MLP neurons of a small language model. Each row is named by its layer, matrix (gate and up: input weights; down: output weights) and neuron, and shows model dimensions 0-63. Each number is 200 + 40 x the weight over its row's rms, rounded and kept within 0 to 999. A neuron's up and down rows have the sign that makes its largest values positive.
After each neuron's rows, "fires after" lists the tokens most often just before its 100 highest values on Wikipedia text that the model never trained on. A number after a token or word is its count.

L4.gate234,186,177,192,122,206,211,251,226,256,213,194,234,160,233,236,220,188,225,240,225,254,182,153,313,176,183,220,206,214,251,195,237,155,265,142,265,213,141,259,248,252,198,258,200,267,94,145,251,159,217,230,156,201,158,197,205,200,228,150,255,214,217,252,174
L4.up234,206,229,134,263,240,180,205,174,258,235,245,183,195,240,238,208,168,185,185,218,168,221,162,195,186,256,159,251,224,228,190,186,252,266,128,245,107,199,221,233,142,223,301,214,221,209,255,214,162,231,247,176,225,189,234,255,194,161,170,208,172,213,235,208
L4.down234,165,244,180,166,157,215,186,289,181,247,165,204,230,137,150,158,243,217,219,167,204,143,149,239,181,159,194,221,185,206,175,188,130,228,231,254,237,170,197,302,216,178,193,226,195,165,135,223,178,106,209,160,165,182,190,218,207,260,123,217,189,283,219,224
fires after: "2" 16, "1" 15, "4" 11, "8" 9, "7" 8, "3" 8

L4.gate168,229,219,165,151,224,200,153,191,202,192,248,230,238,181,214,140,227,207,213,205,178,148,234,217,170,239,131,174,220,205,196,191,221,218,203,228,211,211,142,212,173,172,209,199,253,223,158,128,108,221,214,270,227,175,145,243,144,250,133,176,153,176,203,316
L4.up168,100,221,190,184,199,196,243,201,241,145,284,253,184,166,179,210,255,239,206,257,171,251,169,190,190,166,218,224,171,97,204,208,249,169,199,165,254,165,182,197,246,187,218,174,216,206,270,189,121,201,245,224,161,258,163,271,139,197,189,244,174,244,199,254
L4.down168,154,183,195,201,209,164,236,146,226,167,195,238,180,207,177,228,215,288,263,281,182,205,141,177,227,231,207,205,244,214,160,147,225,164,254,247,189,192,207,181,231,223,210,224,203,92,245,237,206,127,236,219,221,266,226,194,170,176,208,273,264,175,190,172
fires after: " |" 44, "-" 15, " (" 12, " was" 4, ":" 4

L4.gate305,161,266,163,163,165,216,172,226,225,191,148,233,127,165,214,201,194,184,143,243,216,242,209,175,171,117,218,234,229,222,192,240,229,236,116,233,145,178,202,240,179,160,246,197,186,206,200,200,212,237,191,202,203,110,171,255,206,230,189,198,118,161,194,240
L4.up305,231,149,237,148,128,206,193,241,221,173,203,258,165,178,201,119,208,228,147,251,263,185,187,162,158,239,141,213,217,129,201,281,242,275,196,252,176,248,216,132,262,232,142,192,258,156,198,185,162,238,221,220,231,191,173,216,185,184,183,255,159,227,118,109
L4.down305,194,292,232,157,190,231,183,223,191,214,215,211,230,98,212,204,221,169,182,249,200,261,113,274,223,218,137,163,233,161,49,215,174,160,277,218,227,174,215,185,215,172,204,220,164,173,206,234,311,175,288,132,224,233,224,176,197,208,147,232,188,233,204,155
fires after: " " 58, " \"" 11, "-" 8, " |" 8, " (" 6, " un" 5

L5.gate182,249,194,218,219,174,206,177,162,300,232,207,166,234,205,174,197,257,181,239,150,185,195,205,146,205,245,166,142,200,228,214,126,197,229,193,172,232,227,237,233,197,247,190,184,235,241,153,140,164,202,244,184,238,196,215,204,181,207,123,132,250,238,148,205
L5.up182,230,155,218,193,258,189,136,241,174,226,273,203,222,171,128,216,229,173,201,132,197,146,241,176,140,221,222,244,198,258,173,214,112,181,76,122,230,175,230,208,191,248,155,221,257,208,193,214,209,224,213,207,197,204,285,209,213,202,129,169,259,181,194,237
L5.down182,145,169,217,168,168,261,214,203,150,192,260,258,181,271,53,181,213,188,169,215,205,166,220,261,206,198,233,242,230,271,183,212,193,176,257,198,227,175,128,173,158,141,228,228,267,202,249,292,280,164,188,231,164,212,178,216,267,220,277,264,203,212,194,244
fires after: " ." 17, "." 15, " d" 6, " D" 6, " his" 5, " sp" 5

L4.gate210,240,213,176,280,215,196,209,228,282,240,213,239,189,205,194,154,174,148,159,217,217,213,123,236,158,159,229,195,198,240,222,240,208,209,214,221,155,175,240,202,235,246,176,179,217,234,132,199,156,148,304,124,233,173,194,247,178,194,187,173,168,216,165,189
L4.up210,192,209,184,243,195,228,202,164,190,168,196,177,122,185,227,175,227,256,199,191,177,224,296,349,123,182,189,249,139,198,187,239,280,226,226,242,177,237,172,189,207,207,162,220,294,145,174,196,234,183,189,223,231,224,136,209,264,132,122,181,218,169,146,175
L4.down210,218,195,202,154,125,273,270,214,231,216,179,254,236,107,230,207,265,110,189,165,219,229,178,211,165,240,228,163,173,202,208,262,112,215,190,137,184,222,223,221,166,138,208,229,148,226,233,229,211,189,253,235,179,218,199,240,136,172,252,256,224,154,196,274
fires after: " the" 48, " a" 20, " The" 7

L2.gate288,200,213,212,243,161,180,181,215,93,212,164,149,142,254,214,196,159,209,141,212,147,242,218,113,233,156,173,94,224,173,214,146,235,221,242,138,176,167,195,160,170,151,180,171,188,171,300,231,200,195,220,181,188,242,145,228,231,261,197,197,251,202,182,190
L2.up288,203,271,185,230,188,215,183,257,196,187,243,179,176,170,239,165,227,162,116,171,172,173,249,210,171,187,155,208,174,190,244,150,199,216,127,210,220,224,249,271,248,194,226,190,183,168,231,149,238,274,182,271,169,198,224,217,267,230,236,221,236,257,259,224
L2.down288,230,175,143,260,168,164,233,150,199,220,232,124,212,232,135,210,232,260,204,221,115,288,181,205,199,114,196,177,244,244,159,248,253,222,242,236,179,192,245,214,211,157,251,159,192,153,234,176,171,193,207,225,179,240,215,194,217,188,182,177,220,77,188,217
fires after: " L" 15, " R" 12, " M" 12, " J" 10, " r" 7, " l" 6

L2.gate122,236,285,149,212,125,117,175,239,166,150,215,208,233,190,263,208,226,187,219,198,168,200,214,265,273,219,247,116,148,185,228,166,261,165,195,166,219,204,201,155,145,87,218,219,209,273,195,137,240,209,175,218,210,210,235,269,210,234,216,135,256,226,173,191
L2.up122,179,181,169,231,215,210,193,181,276,144,181,258,188,228,225,231,229,206,212,242,145,153,165,218,139,105,207,201,208,219,181,192,195,260,210,252,237,282,190,179,182,134,269,202,157,155,219,183,205,227,202,207,167,176,216,253,222,230,184,263,213,198,254,221
L2.down122,174,206,192,163,184,188,189,160,258,150,207,299,222,131,179,235,262,216,195,153,140,159,222,198,107,123,225,239,140,240,267,175,190,218,265,225,204,265,190,222,258,119,217,190,172,164,210,211,193,232,198,194,184,130,177,206,225,214,234,212,203,224,245,271
fires after: "H" 15, " H" 14, " D" 9, " h" 8, " Ch" 6, " X" 5

L8.gate169,126,156,214,185,168,298,217,174,219,93,295,184,216,164,219,191,146,186,140,248,190,217,179,179,166,242,141,292,179,135,181,196,134,140,202,208,214,212,176,160,192,203,198,230,215,211,245,190,119,190,194,200,205,136,119,206,219,230,234,141,204,165,164,130
L8.up169,150,209,201,216,201,227,204,187,228,157,234,255,192,202,271,249,176,240,226,181,165,200,201,224,179,188,168,273,204,200,191,173,187,195,196,227,137,233,194,208,246,207,181,169,218,269,272,255,188,221,202,159,193,180,162,114,242,185,192,146,154,279,208,196
L8.down169,160,225,171,212,180,244,147,115,193,193,286,264,193,204,135,220,227,249,205,133,148,189,203,189,182,241,176,247,192,125,184,213,165,199,172,211,196,207,206,174,198,261,225,235,114,255,242,204,252,112,151,166,98,207,149,98,195,200,171,181,186,226,181,216
fires after: "," 56, "." 12, "\n" 7

L6.gate138,217,271,202,168,241,178,160,297,265,187,204,226,196,157,228,272,198,192,200,232,137,251,159,141,99,193,235,256,197,173,213,196,220,196,155,143,177,221,297,260,277,214,209,230,149,205,177,118,253,225,205,174,231,268,220,198,218,213,211,205,216,211,178,118
L6.up138,203,199,216,181,210,189,212,154,208,269,189,201,116,229,205,268,212,155,165,235,203,251,203,191,251,199,190,168,169,267,189,296,223,200,205,201,211,193,216,231,215,192,275,126,201,281,196,199,184,168,115,177,231,228,170,171,160,180,127,204,261,212,201,196
L6.down138,164,186,156,216,126,204,192,281,278,204,208,225,213,182,211,128,213,243,159,216,86,134,152,213,179,165,173,234,213,119,250,200,191,237,252,202,183,234,254,182,146,241,183,238,205,234,285,208,221,217,216,194,139,164,142,205,190,247,157,231,217,265,215,199
fires after: " P" 19, "." 16, " R" 8, " N" 5, " on" 4, " cont" 4

L4.gate373,206,214,160,225,195,264,194,172,180,193,272,175,240,141,254,231,195,260,211,215,173,223,174,234,175,228,123,135,252,149,175,220,183,136,239,232,224,190,205,234,204,227,281,127,202,186,192,196,198,244,191,239,220,189,134,227,187,234,176,137,248,220,141,146
L4.up373,186,194,169,175,220,210,213,182,218,148,193,189,221,182,199,173,232,205,151,272,251,198,197,195,175,298,250,144,194,228,196,159,260,150,162,226,206,187,166,195,221,198,229,215,212,195,291,183,194,144,130,274,176,268,104,223,169,210,234,154,246,197,241,149
L4.down373,157,228,288,154,152,146,237,233,229,168,214,146,218,182,174,160,190,218,176,212,169,109,202,179,223,227,148,158,172,180,229,205,164,225,146,193,270,220,187,131,164,170,227,234,239,225,221,219,193,203,188,270,193,251,177,247,172,212,229,198,203,154,198,189
fires after: "." 53, "," 8, "W" 6, " that" 4

L6.gate179,229,242,209,209,142,183,183,187,187,273,244,146,203,227,200,178,184,159,161,282,217,195,101,199,191,245,118,230,209,185,178,217,214,170,147,248,216,260,189,155,184,191,214,150,159,247,156,148,127,164,169,212,239,231,215,231,186,150,218,171,224,252,184,232
L6.up179,213,196,236,179,201,275,243,195,202,160,200,218,199,262,206,209,236,159,221,225,183,257,250,279,236,257,223,249,223,254,153,225,167,165,228,232,157,207,233,267,205,184,175,216,230,207,147,222,134,158,224,109,212,174,150,260,209,226,191,237,196,193,258,188
L6.down179,162,246,186,219,189,205,195,300,200,217,222,246,208,157,163,193,164,135,160,189,117,114,189,193,210,227,119,216,151,221,161,209,149,232,243,210,179,252,239,157,152,214,130,202,210,279,215,219,191,158,266,186,256,230,223,189,179,227,176,222,240,185,190,264
fires after: " the" 36, "-" 28, " a" 14, " Website" 4

L4.gate302,289,180,180,227,233,234,163,186,223,237,147,241,82,155,293,253,121,172,189,211,147,233,215,249,189,224,138,168,196,223,231,225,190,229,265,193,211,223,213,220,210,190,186,208,227,165,217,177,181,224,227,149,217,196,245,178,204,243,187,176,272,215,249,216
L4.up302,191,211,221,210,213,254,180,257,193,199,225,189,213,122,202,187,167,191,178,220,231,185,179,276,212,192,226,246,150,236,198,236,175,148,243,209,234,181,166,237,164,219,195,215,255,181,168,195,294,153,257,304,223,195,183,158,195,209,189,151,257,134,157,126
L4.down302,181,255,236,230,142,220,134,247,203,175,301,205,166,267,164,136,236,135,138,226,136,184,207,199,182,172,211,145,222,252,121,210,147,176,169,188,121,200,196,156,168,225,208,214,219,191,181,216,224,217,200,200,232,180,240,211,327,172,169,195,231,220,160,192
fires after: "." 28, " D" 24, " d" 16, "3" 4, "all" 4, "8" 4

L4.gate252,199,220,214,253,165,176,222,217,214,153,170,196,205,249,243,222,117,200,223,187,189,224,191,196,196,132,151,216,180,230,203,203,183,192,222,184,294,202,184,138,214,146,180,225,231,238,141,174,215,163,192,143,239,133,159,210,117,211,145,195,265,183,198,161
L4.up252,243,156,156,286,213,233,155,187,196,180,236,184,182,191,176,230,206,227,183,131,174,177,178,200,191,270,128,255,244,185,207,224,247,205,166,195,260,249,237,272,250,151,138,209,269,214,221,131,193,224,171,230,172,243,215,254,207,211,266,167,194,225,199,159
L4.down252,204,181,233,151,183,199,186,187,171,108,205,197,215,226,176,115,254,183,215,200,196,184,98,183,223,207,155,294,113,172,172,186,192,217,215,210,178,219,219,193,193,192,253,191,236,192,254,183,119,232,217,200,119,227,219,184,186,246,150,273,211,236,153,181
fires after: "." 54, " ." 16, "3" 6, "2" 5, "8" 4

L8.gate19,231,237,154,234,173,207,148,170,239,241,215,189,209,182,201,179,247,215,216,195,206,219,174,183,251,209,169,231,218,144,253,266,209,181,226,212,104,226,209,99,176,157,273,142,241,195,256,190,178,231,245,128,188,165,222,165,110,222,169,109,219,183,147,146
L8.up19,202,198,99,234,175,241,192,160,202,212,200,183,188,261,175,149,245,162,194,163,259,225,202,168,217,145,190,204,239,246,220,159,206,244,176,218,270,136,239,207,197,197,147,165,190,236,204,201,212,232,174,231,202,169,304,139,131,204,112,135,212,255,215,243
L8.down19,156,201,200,202,197,172,226,165,193,245,187,225,149,227,167,169,243,160,235,184,255,200,268,234,238,225,231,121,218,210,176,134,208,217,97,231,161,175,191,231,182,182,169,174,215,171,245,172,223,118,172,187,177,188,220,209,183,161,201,324,228,233,182,245
fires after: " " 24, "." 12, " No" 8, " Game" 5, " list" 4

L2.gate125,221,239,187,92,190,218,158,160,165,189,187,195,193,263,203,201,217,163,214,74,164,220,147,263,256,203,254,236,207,194,231,166,139,180,231,185,186,224,118,172,212,168,207,236,223,144,212,207,167,241,209,158,150,177,157,222,230,236,145,255,193,246,168,233
L2.up125,214,187,210,213,224,161,246,225,212,237,180,223,240,174,211,194,228,205,109,218,230,243,254,179,206,151,157,260,172,197,169,203,291,240,174,245,269,108,215,209,199,172,194,218,152,232,123,202,245,171,137,228,182,225,163,221,137,228,210,215,227,180,259,168
L2.down125,150,194,121,175,166,180,162,178,195,168,254,245,233,221,300,219,191,142,234,233,203,173,182,206,131,193,213,227,209,153,301,193,56,170,217,190,174,225,181,230,193,188,216,250,284,165,134,167,182,236,196,129,202,115,184,157,231,186,194,211,212,241,180,264
fires after: " |" 30, " D" 12, " Y" 5, " d" 4, "8" 4, "ax" 4

L8.gate132,160,183,212,194,171,247,251,174,234,156,184,196,224,172,233,214,144,247,230,210,147,256,198,119,139,237,214,194,162,95,198,224,197,136,234,282,245,213,195,192,202,237,211,155,149,291,208,213,76,180,243,189,271,133,166,141,184,246,189,132,176,166,218,174
L8.up132,134,209,125,178,148,198,136,186,210,188,249,203,187,164,221,185,205,183,136,239,165,169,122,211,131,195,136,265,161,202,222,248,112,171,193,178,173,166,270,217,223,208,219,198,223,237,276,180,204,168,147,179,125,105,117,249,206,136,218,141,165,199,198,149
L8.down132,179,248,212,191,230,208,194,185,204,164,212,288,194,236,2,223,212,234,170,208,134,200,241,176,160,188,156,255,228,119,146,257,197,165,170,262,181,134,202,153,236,257,209,228,164,144,156,158,200,164,181,128,153,154,150,205,159,218,154,266,190,169,214,178
fires after: "," 51, " the" 6, "." 5

L10.gate16,254,224,162,182,148,201,213,267,255,300,165,182,258,234,244,224,232,231,206,262,168,161,222,239,253,253,175,140,217,132,169,208,269,199,219,252,176,212,173,200,254,161,201,126,178,176,184,112,222,224,146,146,161,240,222,220,213,176,196,96,196,133,96,218
L10.up16,173,159,185,147,132,187,262,230,151,191,209,180,190,239,212,213,246,195,210,248,176,193,212,251,206,146,184,213,232,139,170,154,299,224,189,209,289,164,180,120,201,219,185,252,232,195,193,175,236,173,251,199,218,210,219,262,277,220,177,265,185,245,150,219
L10.down16,183,218,179,217,236,214,135,115,171,162,293,197,163,179,217,262,306,110,272,162,167,223,173,165,212,205,177,272,190,269,212,224,148,171,137,214,219,144,196,239,211,249,236,221,259,269,212,173,162,175,200,214,214,128,171,194,155,142,149,192,179,184,290,194
fires after: " " 64, " (" 13, "." 5, "-" 4

L4.gate47,144,215,91,206,98,265,269,202,239,189,223,215,189,147,220,253,193,164,196,168,210,191,205,199,156,134,206,286,197,176,198,245,240,203,231,213,158,216,198,186,157,125,243,233,214,232,205,205,239,238,200,200,229,215,180,174,237,272,191,171,209,174,163,209
L4.up47,174,221,140,280,124,179,255,223,226,201,172,211,215,239,180,231,196,172,263,245,203,234,206,177,169,199,157,264,121,175,188,151,224,223,143,201,244,240,202,188,206,194,164,179,202,134,197,205,187,178,222,170,227,217,266,186,193,212,195,221,161,204,151,202
L4.down47,218,213,208,278,191,224,200,216,219,185,235,155,241,138,195,200,203,146,222,231,268,165,247,189,211,307,133,177,183,190,208,196,156,216,196,206,219,210,199,182,265,243,144,168,244,200,133,217,192,157,283,219,240,145,243,168,231,105,171,177,209,210,185,199
fires after: " " 60, "|" 10

L2.gate81,200,294,168,176,236,199,207,174,204,286,220,201,181,193,363,194,257,258,213,233,149,285,235,169,219,181,238,181,145,137,218,198,203,168,185,217,203,160,187,247,172,140,160,159,224,285,196,129,175,234,212,252,224,255,133,214,183,290,216,196,167,197,201,215
L2.up81,165,243,244,209,242,226,217,233,229,306,240,199,248,244,254,205,211,234,221,222,151,219,183,195,203,139,211,155,166,218,240,199,168,222,147,181,204,153,167,191,194,178,261,180,200,264,217,112,273,228,212,201,198,254,175,254,197,197,185,243,201,209,221,238
L2.down81,140,181,323,195,260,262,246,235,259,203,214,157,271,142,103,203,176,176,258,152,223,207,191,177,193,215,199,156,108,206,180,200,124,249,179,139,219,137,250,239,233,151,188,232,174,130,183,187,243,229,144,158,222,205,281,241,166,116,194,197,196,225,246,184
fires after: " J" 23, " R" 12, "Q" 8, " D" 7, " j" 5, " Sh" 4

L2.gate205,177,225,281,132,200,182,182,198,285,304,200,256,147,228,234,261,272,255,161,201,232,191,245,181,221,187,168,194,152,139,178,221,176,160,238,202,237,179,196,184,190,150,187,143,234,193,227,185,187,245,187,257,175,192,181,198,140,208,196,152,236,151,242,241
L2.up205,237,151,209,193,227,190,202,200,186,220,244,182,218,162,204,161,171,190,180,242,179,277,199,188,143,113,175,234,181,233,191,130,158,181,192,230,234,231,185,165,205,171,204,192,259,154,233,172,148,278,249,234,151,196,218,293,259,168,359,214,213,154,240,180
L2.down205,249,193,231,216,127,125,147,232,310,167,235,195,242,210,133,221,216,212,191,207,250,172,283,218,141,154,180,244,230,216,190,207,237,148,288,199,195,206,207,246,194,230,186,132,258,228,169,174,183,247,219,224,212,196,203,248,254,179,268,220,203,166,219,128
fires after: " D" 16, " d" 12, " M" 10, "D" 6, "M" 6, " V" 5

L6.gate92,220,254,193,270,133,156,173,208,165,252,188,226,169,187,265,205,234,249,180,254,262,221,182,211,239,177,210,197,214,235,248,217,250,184,153,213,216,212,258,229,201,216,224,186,259,174,197,131,250,192,210,191,228,253,183,199,238,232,215,248,200,170,217,167
L6.up92,129,213,169,263,234,125,178,244,166,188,152,82,130,202,156,225,224,197,252,180,248,211,232,228,227,207,70,190,197,166,255,304,188,152,158,250,219,250,196,249,198,173,265,175,250,159,129,196,218,233,219,229,183,218,185,191,161,231,247,185,269,176,219,144
L6.down92,199,202,169,165,178,263,239,172,281,241,241,216,130,145,234,193,206,241,186,108,173,128,154,156,161,163,194,206,239,257,240,141,233,219,241,211,192,237,206,257,185,212,132,69,199,245,208,232,138,169,175,258,191,191,190,119,191,257,196,198,196,198,252,213
fires after: " N" 24, " J" 8, " C" 8, " T" 7, " H" 6, " R" 6

L5.gate209,241,211,171,217,203,133,188,210,214,235,250,149,183,147,188,189,188,169,227,249,212,228,128,130,195,245,204,241,190,173,203,165,182,149,294,210,211,157,197,213,189,259,252,188,166,238,149,162,182,100,220,226,231,106,163,258,129,288,184,165,179,175,195,165
L5.up209,176,209,209,252,238,192,156,203,194,134,234,177,157,215,216,191,173,106,178,159,153,234,180,227,224,127,214,137,189,249,140,229,227,245,228,182,189,201,190,124,239,171,205,212,235,222,185,234,199,198,148,207,194,172,224,258,190,234,162,200,98,240,149,113
L5.down209,261,152,196,230,192,258,179,190,256,271,216,284,182,160,211,223,219,147,218,170,237,236,206,266,235,269,197,246,187,235,155,216,93,154,323,214,203,185,245,258,155,137,205,221,201,138,173,147,239,207,253,249,161,209,211,192,235,241,182,178,257,188,296,232
fires after: " the" 47, "0" 8, " a" 4, " The" 4

L4.gate71,198,237,162,326,279,256,179,172,173,180,275,171,206,196,222,185,256,271,181,197,202,190,177,214,198,263,241,185,216,218,220,158,180,209,191,190,229,193,156,184,166,199,168,164,272,220,210,105,97,199,211,239,262,245,243,238,227,190,268,237,202,190,191,225
L4.up71,164,269,224,156,221,189,204,242,253,174,208,165,255,226,243,174,187,200,252,122,249,230,170,140,229,195,180,216,236,184,157,116,219,208,214,109,203,186,222,253,214,168,156,182,155,257,190,132,221,181,185,224,152,200,147,236,182,286,150,165,231,219,178,178
L4.down71,220,183,131,165,217,205,195,176,178,157,206,257,160,227,213,218,207,216,208,286,270,229,188,258,202,181,248,228,180,198,300,111,210,164,147,155,233,189,116,164,215,168,195,259,195,202,219,272,171,141,281,212,154,177,237,242,169,252,192,176,250,240,211,162
fires after: " was" 25, " is" 13, " re" 6, " Re" 4, " st" 4

L4.gate2,204,257,211,180,212,222,158,205,263,201,150,151,137,166,228,220,199,198,200,177,227,254,285,170,167,217,179,209,176,220,239,233,242,161,222,210,182,245,236,208,137,82,262,229,263,200,214,174,258,172,218,203,234,236,147,279,182,260,147,193,217,144,124,162
L4.up2,188,180,168,229,248,259,108,234,285,149,147,213,215,136,185,260,170,166,295,140,123,211,214,146,265,110,164,206,189,261,185,232,197,229,222,119,201,250,227,218,229,210,188,221,203,176,190,182,238,247,223,153,181,194,159,199,193,220,171,207,180,209,168,204
L4.down2,225,155,162,162,150,153,202,177,288,187,240,240,202,249,165,204,245,219,210,166,196,193,120,214,202,205,226,209,263,213,134,246,170,249,317,123,164,186,154,187,245,257,147,260,214,210,227,325,265,252,195,165,122,184,251,166,201,221,186,241,198,207,172,178
fires after: " S" 27, " N" 20, "S" 9, " M" 6, " T" 5, " s" 4

L2.gate89,219,275,140,179,207,236,179,215,197,194,147,127,169,204,307,192,190,154,217,133,201,172,161,323,207,160,288,181,236,185,249,274,243,224,228,206,191,197,230,213,192,161,131,241,242,147,171,173,195,176,228,176,242,178,172,222,181,279,216,217,221,227,197,250
L2.up89,198,224,224,207,185,187,229,235,265,188,183,108,184,219,206,149,173,142,181,215,173,201,183,245,204,181,227,222,221,210,222,239,226,164,201,239,230,190,176,252,174,152,212,201,185,197,181,176,209,154,115,287,213,257,199,217,177,267,224,240,219,223,188,186
L2.down89,221,136,257,171,243,237,253,205,194,236,249,169,190,217,206,179,150,157,196,195,226,195,197,163,187,214,161,195,225,216,136,187,215,193,205,220,170,169,163,274,190,218,214,221,192,278,179,229,181,243,142,225,189,258,224,199,257,214,183,164,184,173,204,186
fires after: " R" 13, " Q" 12, " Y" 9, " J" 7, " D" 5, "N" 4

L2.gate332,237,280,148,132,123,195,228,133,169,255,215,166,203,181,219,237,197,230,194,231,251,133,260,187,203,250,232,232,188,190,198,253,230,182,166,229,192,190,207,188,160,149,237,256,240,238,216,208,174,228,199,207,147,210,121,268,200,229,224,275,189,128,163,149
L2.up332,232,181,204,98,174,254,181,177,219,227,152,151,197,203,213,283,231,194,251,162,245,172,178,155,245,178,239,192,171,178,212,219,247,197,240,219,168,195,162,243,215,210,211,216,205,227,179,238,243,228,167,220,181,165,199,182,124,165,176,251,180,221,196,157
L2.down332,198,129,212,171,228,204,197,224,226,237,143,177,257,234,203,157,156,183,246,125,172,239,162,182,283,162,265,168,184,196,93,143,194,194,213,191,172,168,216,124,212,265,198,165,187,193,203,228,232,168,130,246,208,174,212,218,222,182,144,193,173,182,176,167
fires after: " T" 43, "arg" 9, "T" 6, " Y" 5, " K" 5, " W" 5

L2.gate346,210,221,184,217,211,228,163,172,232,274,203,159,193,204,218,265,149,139,203,219,148,233,237,135,240,185,135,174,224,241,220,157,71,226,167,188,231,208,197,203,105,141,212,148,175,236,240,209,207,242,247,167,171,129,208,242,164,219,176,225,201,241,202,161
L2.up346,168,202,237,222,266,266,204,238,272,212,275,234,148,132,187,146,223,198,217,256,199,306,183,253,211,241,174,286,228,173,180,223,173,173,185,236,142,193,208,199,237,216,193,169,178,225,169,181,214,141,238,163,176,183,140,161,195,182,167,214,219,200,212,180
L2.down346,183,253,173,226,157,258,225,197,217,195,238,167,217,172,179,280,220,213,226,173,196,203,263,234,191,170,218,243,220,181,179,214,279,215,176,218,256,198,214,249,158,189,113,193,206,286,206,78,188,220,151,132,197,207,233,226,177,226,230,213,221,119,191,235
fires after: "M" 17, "B" 9, " tr" 8, " M" 6, " B" 6, " sol" 6

L4.gate358,237,293,166,224,147,154,256,241,198,198,191,267,184,182,205,207,179,281,205,249,192,254,231,243,183,209,204,200,225,252,223,154,205,211,189,219,115,156,245,254,168,244,193,211,244,204,153,148,177,102,218,271,261,219,207,207,231,159,181,201,202,254,199,167
L4.up358,140,207,240,238,167,183,210,191,279,228,163,236,165,234,189,196,123,192,172,231,323,224,184,221,162,159,157,258,223,194,251,165,221,283,158,156,171,245,254,190,235,206,243,220,208,231,170,195,230,206,276,221,179,228,164,296,234,188,107,180,232,205,224,211
L4.down358,153,173,169,188,178,205,203,230,187,216,167,199,259,210,210,206,171,147,188,155,242,197,204,234,212,166,133,229,213,187,215,239,265,202,176,154,202,255,170,186,269,188,309,267,155,200,209,178,244,248,220,104,148,200,234,192,146,183,203,188,187,186,252,197
fires after: " the" 56, "1" 5, "2" 4, "7" 4

L8.gate203,214,198,137,148,178,116,172,232,182,227,140,214,224,192,173,170,210,229,186,277,192,284,149,200,240,319,163,237,242,182,195,126,197,190,222,203,183,256,227,203,159,180,168,194,192,189,177,191,150,219,277,198,233,187,180,216,183,133,249,103,292,189,169,185
L8.up203,121,245,165,188,192,211,244,160,141,220,157,184,230,164,173,246,245,179,196,220,115,214,255,183,160,95,227,175,160,197,215,192,146,143,189,158,140,210,204,172,234,207,128,228,278,241,164,200,241,168,222,246,228,264,226,226,148,201,293,236,254,238,157,247
L8.down203,181,191,167,185,212,221,268,203,127,274,231,230,128,210,98,214,192,240,169,245,143,228,173,280,265,182,143,228,163,199,132,246,150,119,166,182,162,204,229,216,157,248,114,151,206,170,184,250,172,177,230,160,241,232,192,174,196,192,254,191,268,187,257,144
fires after: "\n" 28, " known" 13, " tit" 5, " (" 4, "," 4

L6.gate12,279,256,201,248,159,193,251,200,179,220,213,240,163,213,248,135,232,200,154,177,202,239,215,178,149,211,245,230,188,254,248,242,248,228,154,196,194,163,174,227,173,158,235,227,128,214,185,157,226,96,272,143,240,168,164,258,200,180,125,209,238,209,214,211
L6.up12,211,166,222,158,159,194,204,214,201,190,213,178,213,222,193,169,164,207,115,244,186,233,205,246,112,174,167,207,234,201,211,199,217,173,190,165,148,204,236,216,172,253,225,215,163,102,195,154,204,169,205,210,228,181,192,166,225,226,228,262,146,264,175,217
L6.down12,182,212,159,167,252,163,261,195,266,306,257,146,175,158,178,300,225,188,228,170,202,198,206,265,211,208,184,170,226,225,202,198,124,235,194,190,173,159,213,158,237,261,186,216,230,284,177,184,192,177,200,267,138,280,233,169,138,185,192,287,122,207,227,204
fires after: " the" 20, " an" 19, "th" 9, " young" 5, " cont" 4

L2.gate182,197,268,168,104,134,219,137,185,223,215,182,155,153,264,258,237,180,213,190,203,164,213,180,198,164,165,202,211,171,195,237,187,220,187,250,136,281,188,103,169,220,122,190,215,239,184,210,143,242,166,168,257,230,246,153,223,183,260,125,202,278,199,200,183
L2.up182,106,233,215,128,145,223,179,258,226,129,249,138,180,179,205,164,194,186,187,267,169,211,218,222,129,258,173,245,206,172,175,191,246,169,188,198,160,235,166,212,213,212,317,214,205,218,176,151,229,256,181,265,178,210,225,258,167,185,194,162,196,147,204,191
L2.down182,126,231,224,97,202,224,157,198,173,120,275,142,200,250,266,225,227,146,207,280,147,203,224,151,138,176,210,209,146,160,173,197,235,146,222,216,176,243,210,207,222,249,290,245,170,191,149,189,228,246,167,251,160,206,205,290,220,186,177,155,209,203,220,214
fires after: " H" 13, " n" 10, " k" 9, " E" 9, " N" 8, "H" 6

L5.gate345,248,239,197,233,175,212,274,181,136,179,244,226,210,220,199,274,189,221,201,166,242,145,181,147,181,207,208,190,192,199,155,153,208,196,169,203,215,152,178,183,125,200,244,225,237,202,171,196,173,225,214,272,144,166,124,228,157,194,292,152,225,148,251,205
L5.up345,237,183,166,245,214,210,187,207,188,233,235,293,279,164,209,290,165,205,152,163,260,249,182,201,243,87,237,165,175,226,168,208,220,182,175,124,143,121,221,222,229,211,221,177,188,205,194,184,134,238,196,167,152,203,244,149,175,159,171,148,173,179,243,207
L5.down345,155,234,223,169,175,235,221,182,257,206,203,210,197,234,281,233,251,208,234,224,213,171,160,175,218,233,154,172,151,163,150,173,181,208,146,244,231,181,309,225,180,159,216,154,202,165,245,206,192,158,130,183,169,262,186,205,78,147,226,202,274,288,180,202
fires after: " K" 20, "0" 20, " l" 11, " G" 7, "T" 6, " Th" 5